From a checkpoint of a small transformer trained on Wikipedia: width 384, 19.4M parameters.
MLP neurons of a small language model. Each row is named by its layer, matrix (gate and up: input weights) and neuron, and shows model dimensions 48-143. Each number is 128 + 32 x the weight over its row's rms, rounded and kept within 0 to 255. Numbers have three digits each. A neuron's up and down rows have the sign that makes its largest values positive.
After each neuron's rows, "fires on" lists the tokens most often at its 100 highest values on Wikipedia text that the model never trained on.

L5.gate558:107138170118169108117197162172195088212199120116136157144124120212120123142149141121059095138126049098132118122090120112126095161115163084141134137142130091139186161124169131119148112097156113149099157073123160068117101201175178135152136089168165110126106119135122100125106154102115076154
L5.up558:153107125093078159180093107097184153142087100144126134076137138161045159126154162109104099144085114107090092134098129082123109093096094153141145123085156093136122150113166124129171055119130199139099109150140152183173170168148169159157135067130088119116080101092119135166139148072127106128
fires on: ".", " than"

L5.gate516:138127205119092173104161155143127140089142148195140202135144113092137128072173155138114128128070159164081136155174070104106136107081138172098188157111141100130149151164146138179118103126097171101135202155145152100125170126207136127140109139161214101147105089101103109176096079141120154158
L5.up516:094118139113174155106161113119104191141188137083121099086142107143115130153139188223137148151110074088162160161121156143131105153129140118126134168152107104114126127128109110110165121130143158084092128128120187127070135085187112142075169186102118070170165125135182071139120161115089087138
fires on: " and", " to", ","

L5.gate629:143078132156069177124107154105105131126124197150142088087141171095140149084093095063103143119094172088117082172173133130139126131143082118124141147168116137194081091088110146156180170107210128125115040146138158064168130149125121140125110144100123188142080140089156100171121091074167130076
L5.up629:123103158206138160106149165158158122076117185140170094136141163092090085177101091123120149184115207115072133144139162119100120148170119091099130082192104144162046126094105104170193078096136136128054087160169183125105053116084169163151170099172192142115025121135127131102108142091119191077
fires on: ".", ".\n\n", ").\n\n", " as", ").", " more"

L5.gate577:115071109113115202164141113062131157105131156174152118134110123114113145115121152070089136073145126132109063124117073110155148167159115126106176141108142121100124110123115169146098137163126143134156069112153092112106171132123137172141147172104153117125067120157165129106153143153204115137
L5.up577:143110133141167100147130157099155114142172149156180129138110118082143131097103108118096070085131090143119076091179112162146167113149057102098183121136128136091115125158131157170128134125108205096140100132162090115082107072158139140139119138148153103141056101124138129132181116182138151063
fires on: " and", ",", " of"

L5.gate263:152131145104126176152131118238071175150114121141142162154166110097159080105129155102128086102135160162141066131105158080110149093083175176152128114162128153142064114097118123112172109158100169164169175092134126118147156189070196149107086138091131138120096116137110158110196126067115114208
L5.up263:145144122077142113104125096166155163165089094168128058177149177123165145080080109098113125165130105082119136134121154122188184067106106117136151109087178147160094066118067075110101149041098140124162093123149147164155156150068086162075185081046055151164138114143129115140138096169054163147
fires on: " |", " such", " up", "-", "′"

L5.gate387:111150120134068101186139123086094123114155128140120073144086227137131096133158138153192102094131104114112097137137117120135132091141133139102126173095094139144133120079168120105096100111174108107136189127134127145150128191113063136117098107093144164117085118088104139144173140122127148127
L5.up387:122157080120150040072109176134117070164129134133164157109110085149144084108106092175123141205180110151129138171159156124156099078189070092108149136129120136159099146087102044180127148098147154064080166152123075123105112136127136140191129108113136156140122082143153123139161110115123111142
fires on: " the", " a", " by", " it"

L5.gate43:117144092142199124100152135187132059186099094095133134076077159180136112146147160119110096123122114079172095138123092130106119122115135162134126096108128157110149081073148151131132086080137069144120099097110109166091101138088093106121141096137105186124141113127156156148107185104145108127
L5.up43:141135165155223046187095170094105071094103130128135173140106076140167061168140170171127100124133133134181139132111106137127119109148058134160093109196141120101198109125135194094141093106113140118179138116136046136131085115142133144109087073143168203108141141128121150146156125145125192081
fires on: " first", "on", " a"

L5.gate217:084140127090182137156109099164128089089143115073169119195089124142131113149138136138116064172138170116131154138113141105181204086160071109199153114163154063161115148093091114112205135158098152140087129114111152108133088153174104113096183125165085181130117164108137148141122097158158114066
L5.up217:156090184096119109073088117160144124116195100105107167099040145159131121141104183102109119187092112144185075155134163125133083163172101078106085131133127064098081146161154154127201088171083110151137147083083128119088128156085067171155186118112127137137061130094087122164105131076161146129
fires on: ",", ".", " have", " later"

L5.gate475:126139116149154154122093128161112161097166134079158117132164093134095071092113105150067138162140067066160131145119147151101162144183098096062135095148163128099089147128130104130172139078177143076145096143177055143088126140134116144155162118131151131116183153170134146133124143091089149121
L5.up475:140123163147121123127103100170097189120166090160100098157188126119145125105171120090169158045139169126116106130112142069056136132112194139123128115091119108127140074142099136144101118110144082065151183171109169122126163139106120125148068130121132112123161110056115101121083121156122138123
fires on: " first", " ", "–", " |\n", " |"

L5.gate597:129119198126149141123165108108169114120133145098131125137134116065162119128146150136072151084124100074181105157125145164048151132119166093177098171195099194126136116109119091110091145114094150136152106156073058079070129132103123131149128092160127082097124112108183106129154096141122114116
L5.up597:118094144096136162164178128114098153142132168088162125117070146108115149079099055114158139123142182107134156136143160084115180087056116070099156088079092190113101161130108100100073128119015187087052175156140153083087079088141088143154100125140151105154126163128157165076067142194142112156
fires on: " was", " is", " were", " been", ","

L5.gate443:183196154098105157181181129125156172138142145152121117135140114205132107178176128098131181140116160119063187102062145113123132149126131202101091102152117103126100132121108093107130112120117171164157134065143091052128123150149082128089147136122114049071081204157110127086081112149119135039
L5.up443:048162140127094161152134095189093092105155155164133168087172126126149168128116094160172141113164157155101113114104130177127151104087108123087145094186072126111153083152153113123100080148136120133150133149159112190108126154122140077110138124180153133134096152111150136181149122165124129111
fires on: ",", " To", " to", " California"

L5.gate171:105104150139110118125098093113128128176166115110133146093130047141101118168152129126181160176119127130087131170152130148071093137172104147108140154133136136127173169096141098158074135141156133149180118096119088075094108124093138194109113122150131125132062113111177086140189115087102123150
L5.up171:089072179145134075143100172099115089161187079079157144110130108112111111147084141141115112146108100087136155197124116153117132114159128139104139099164151141083127134081154107103159124101145123188130169133160065119171081164174162090112153144116148088141145149084124211124047167094147102121
fires on: " this", ",", " This", " day", " Votes"

L5.gate259:133135162127194180111107105203127093168124094129160148134151159139133104089144093158129096101104113107180107194101159155080116150199100114190109163110060143120160093107080068132094128139154130106112155137114164131146103117164087161189166045118168167116145106119116126141145192099046182193
L5.up259:169104116165163143109079178161171115092118115151171110163173114091121165160135042189145115129146081089069094158106143152138139166136107115135154128122126114159138160155106129164129128105121190080038071112092159111140167173142111177112135122115119136177080123156123105136179159141130121173
fires on: " in", " the", ":", "1", " of"

L5.gate750:049172161123172167122112106116122146118199153106098187112088161174118139215056156094124151150111084138185142081045114125091140187179152178174127153197113167128064137127115075075164157129128113173145130125130105167126068177177109093163126040102058167127105128145151165126114134114108133121
L5.up750:188123157093118085089124143182150188121110133100148152100103181128087109116143158100189100055194182098146143098085108105213192136116094157097079119139105122160102131173130124142118108152167072119133158141143091136177155147063152118084144194056121113132083110161064117160173114128170126112
fires on: ".", "|", ":", "+", " |"

L5.gate231:124150157168146120132084131092132106163187154120104123123205161129175103109099105126124094147131121177159198128081112072141137093115121177186088092107153192148195155109179133087147153089191136120141104130162114156147174131144141116119200179141128183123086108098196147163140153137104181179
L5.up231:145113218132151089154149137097143131105108082056153136144133209154150121113096110122095142151154116171122125156065129123145092185085142110144100079142176133113138104082124118115145062100178099069057122142137187120116120103117112099101211205147116109119117104144127137120123128079147126158
fires on: " |", "-", "."

L5.gate341:142147125105136111143170136041180120132130133112045095153137159099139134139142149028134088088089095084169124101128130103155174129135136167172118103080147137119133139136095110177109157098080118149175114092110114135127194039102159100183181130127176173085193131116205092180078142155091160129
L5.up341:096144178104107135165208061140145136140143096048155132141166086140137154138136130066148164134157122126165126196083159146099096131113154139140140173089121123094099135126148123101106160110117106123088124146084114105095170087114122118107112078137172120106133128128144103123122168140138102107
fires on: " |", " be", "^{", " world", ".", "%"

L5.gate444:082102171187110141153094140119113103143086164148099123155082141142077160131123120118100080109131132134107122151151116113152132061125113101187121112124159152129110174093112143132154122167158082166164159100149144128109148136131097135127085067122108168133096162115079158110097129123199199108
L5.up444:161159111158182150202091049107140148175153108086145105111155090128099126130195134090149144102122179117116102075171124147129128075084151158158196132100124145126056140131122135067103125171176057205125136138149126076180092124059192071142137164121149118123205173123123166133157152178128131111
fires on: ")", "\"", "4", " career", "6", "5"

L5.gate400:130083115028051113136110164114146115122181140150114099128096128131158119175119074177089117166099168041174170136096117172170143124175114116054125143166113116137125148126142135084117051138104128155174152111188132090128128155124120128106152140102143098151100122100191113171142128123112101144
L5.up400:093109112060107107183078122120110121101142144107161160125116156111093133116129181147170124064109079157109103118130074175098117160112127105143095112115152125132144100139065143159150139143112130119037130132136195208148105175110097081158116133162126154118079093112143121125147125099120129158
fires on: " ", ",", "1"

L5.gate104:133142122089129173133075092063183123160150097122123127063174162158143161052150183116147153138114108083099087106068130135089171130086119149132096139082149131146072175109154172161123093090171089119096116147134114168131130142125083130112177093135071098112078060079132104119102122167156094170
L5.up104:145105166100164087151087118077173124135137072129103138112099173106095136171093143142177133140144079117126051115134115131073125093159141137089211121110152123180118147142171075206142169143139174105107164119174087107145091134086123116137089103121142112115148112119138140135164125167135176167
fires on: " and", "."

L5.gate737:104062165098089168133133114089116096086131140128136127112112066146140098114144112148136117085100227112070083138107187135152054090075090206105168163148099071124128123082168215075129089175099097098131066123154156108108146157171091132127161192074136113097100137112124124128110166079136078120
L5.up737:124094141139086136121178141176106100139105094088072117098097122166069075139135127167130178117127173062109157157138155133112077096129141143042158121068101118131121176090133161121079081157139057108100084149154105138158102091179081163122142149185112155151078084130160103117104115086073118129
fires on: ".\n\n", " '", " “", ").\n\n", "\n\n", " Mc"

L5.gate166:049152179154135157116092145185171097137131134125142132119127146128135120127164141129147155136114092099094104184080122130101166154143129167125086129146131108128028150146136169135172164106128128152092099116118136134104106131124183096187146138122125156153095121140172141155156196105088087189
L5.up166:079167142138180152095110132103148120131091158081121163062152131106133129079122150143079095182111138181115111129124098107088140129136140178154134146157125124116133102127116141116096165099142114139166069131106173147131123116077145089206129128140129140090080080115125126128162123122122033140
fires on: " is", " (#", " a", "in", " be", " D"

L5.gate554:147133092154134109129155065095110124154083165111140094216108122107121156154091095151104096084135163153082097164165118143103097079107159146118183136090076123134119116140164143089171077185096152142110150094180097119150083157120107103107056095139132151186110143122156113106141082124182171076
L5.up554:089134112121114136115191136104156154137134106143107147097113127148178118116130095091117130086077129155147061165164087185087108155140107110105150126076112132132103124183163154110149101164104069136099151103119078096156131102161116090066170132119158159192057048119144176113065125101103107146
fires on: ",", " a", " one", " his", " married", " an"

L5.gate127:101134115123132122138165123163163110184101102125162137158137153146141159126169142141078131079045101097123108159144108094133055138146135169138083099102181134105177107108169124167123119124063170134101143139144114124189197177030111172160089107143092089089101151127086106095108117137101162132
L5.up127:136213110174179151121156206109068118107170126138134124106149093110118142137076107146090110164154134149173108105103089097164120097139066082121117164116117051166143163150091085186150212162086184106138130139160063149096168172086137148135181096145084148104132110140092138113120139169123141067
fires on: " the", " those", " |", " these"

L5.gate385:136077053154060178144165192113116121140115117149181193120068122155101111094114139099108126163093087158113036134114096095129155173174129137142146158083135084135157085160085152183085081181114194106159108139095151153140113155154084146176140122117192078110091109111134128137084152194134128158
L5.up385:195123154106123092084146171159067122131115097052179179066159127112140156108121084067099111161117101080137126145144132139163087169109105117132063122125125128099162139134056083155143141146105105098141065165061126130118161140102140136168129158083095143111088141137145136164097131077102147082
fires on: " The", "The", ":"

L5.gate610:159136169078078181121135074187077101127127090103096117070123122103158148102109137148162038133115103153156145134111118139132146206201130165141100119169099089117111136185130088157131099151108108114114138163142132119116069178148080166156147182108109178113114118145157116133099149178101158137
L5.up610:181128112087050137140109098075107120106197132169149183096095093155118140089146108081143073110121078117138170079098093071157161135113161127106167137166189144106094176126135041068120124173170186133164123118115162164107076239148119125099136137103153169131114107086119164115173131142154110150
fires on: ".", " express"

L5.gate667:043168143091109120180132153136167107138082110119134092067101073156088058148125137117103137149097072048074078159093110066176112142125170143082094080120118164150137228124155114105110129103114171119152064174131087103138160117136111100181110090109099137155150165137154129143098122082067166099
L5.up667:098136142096160129108118181115151104108098127155095153102124074112065057156122151118030111127127136161122144128132093085134158136128128142122163127125101167098147242157169101111152130153082177142184109144153160127135149126159126108141151121110161106112109125132104146201136120115063122128
fires on: "%", ".", " billion", " million", "–", ".m"

L5.gate117:091131174123130180083122169142140171127149117159135156163131086175139090079154139147089125119099127140176142156092108121135127157082135110105134097189180179100126144134156135100178149124060160144148074134123121107183162139138106154123130168120049104122141179111131097151144070106146115129
L5.up117:076111112083101160146090128168067074102139070142127105128162098115118138141099179097081095103117120123125108173186100092136174127094135131187152159153106142132182173103167164134153087154122166103185170126121096173142167111183100099158072143150087121190137131112151095098110151187124142154
fires on: " ", "3", " in", "1", " statement", " August"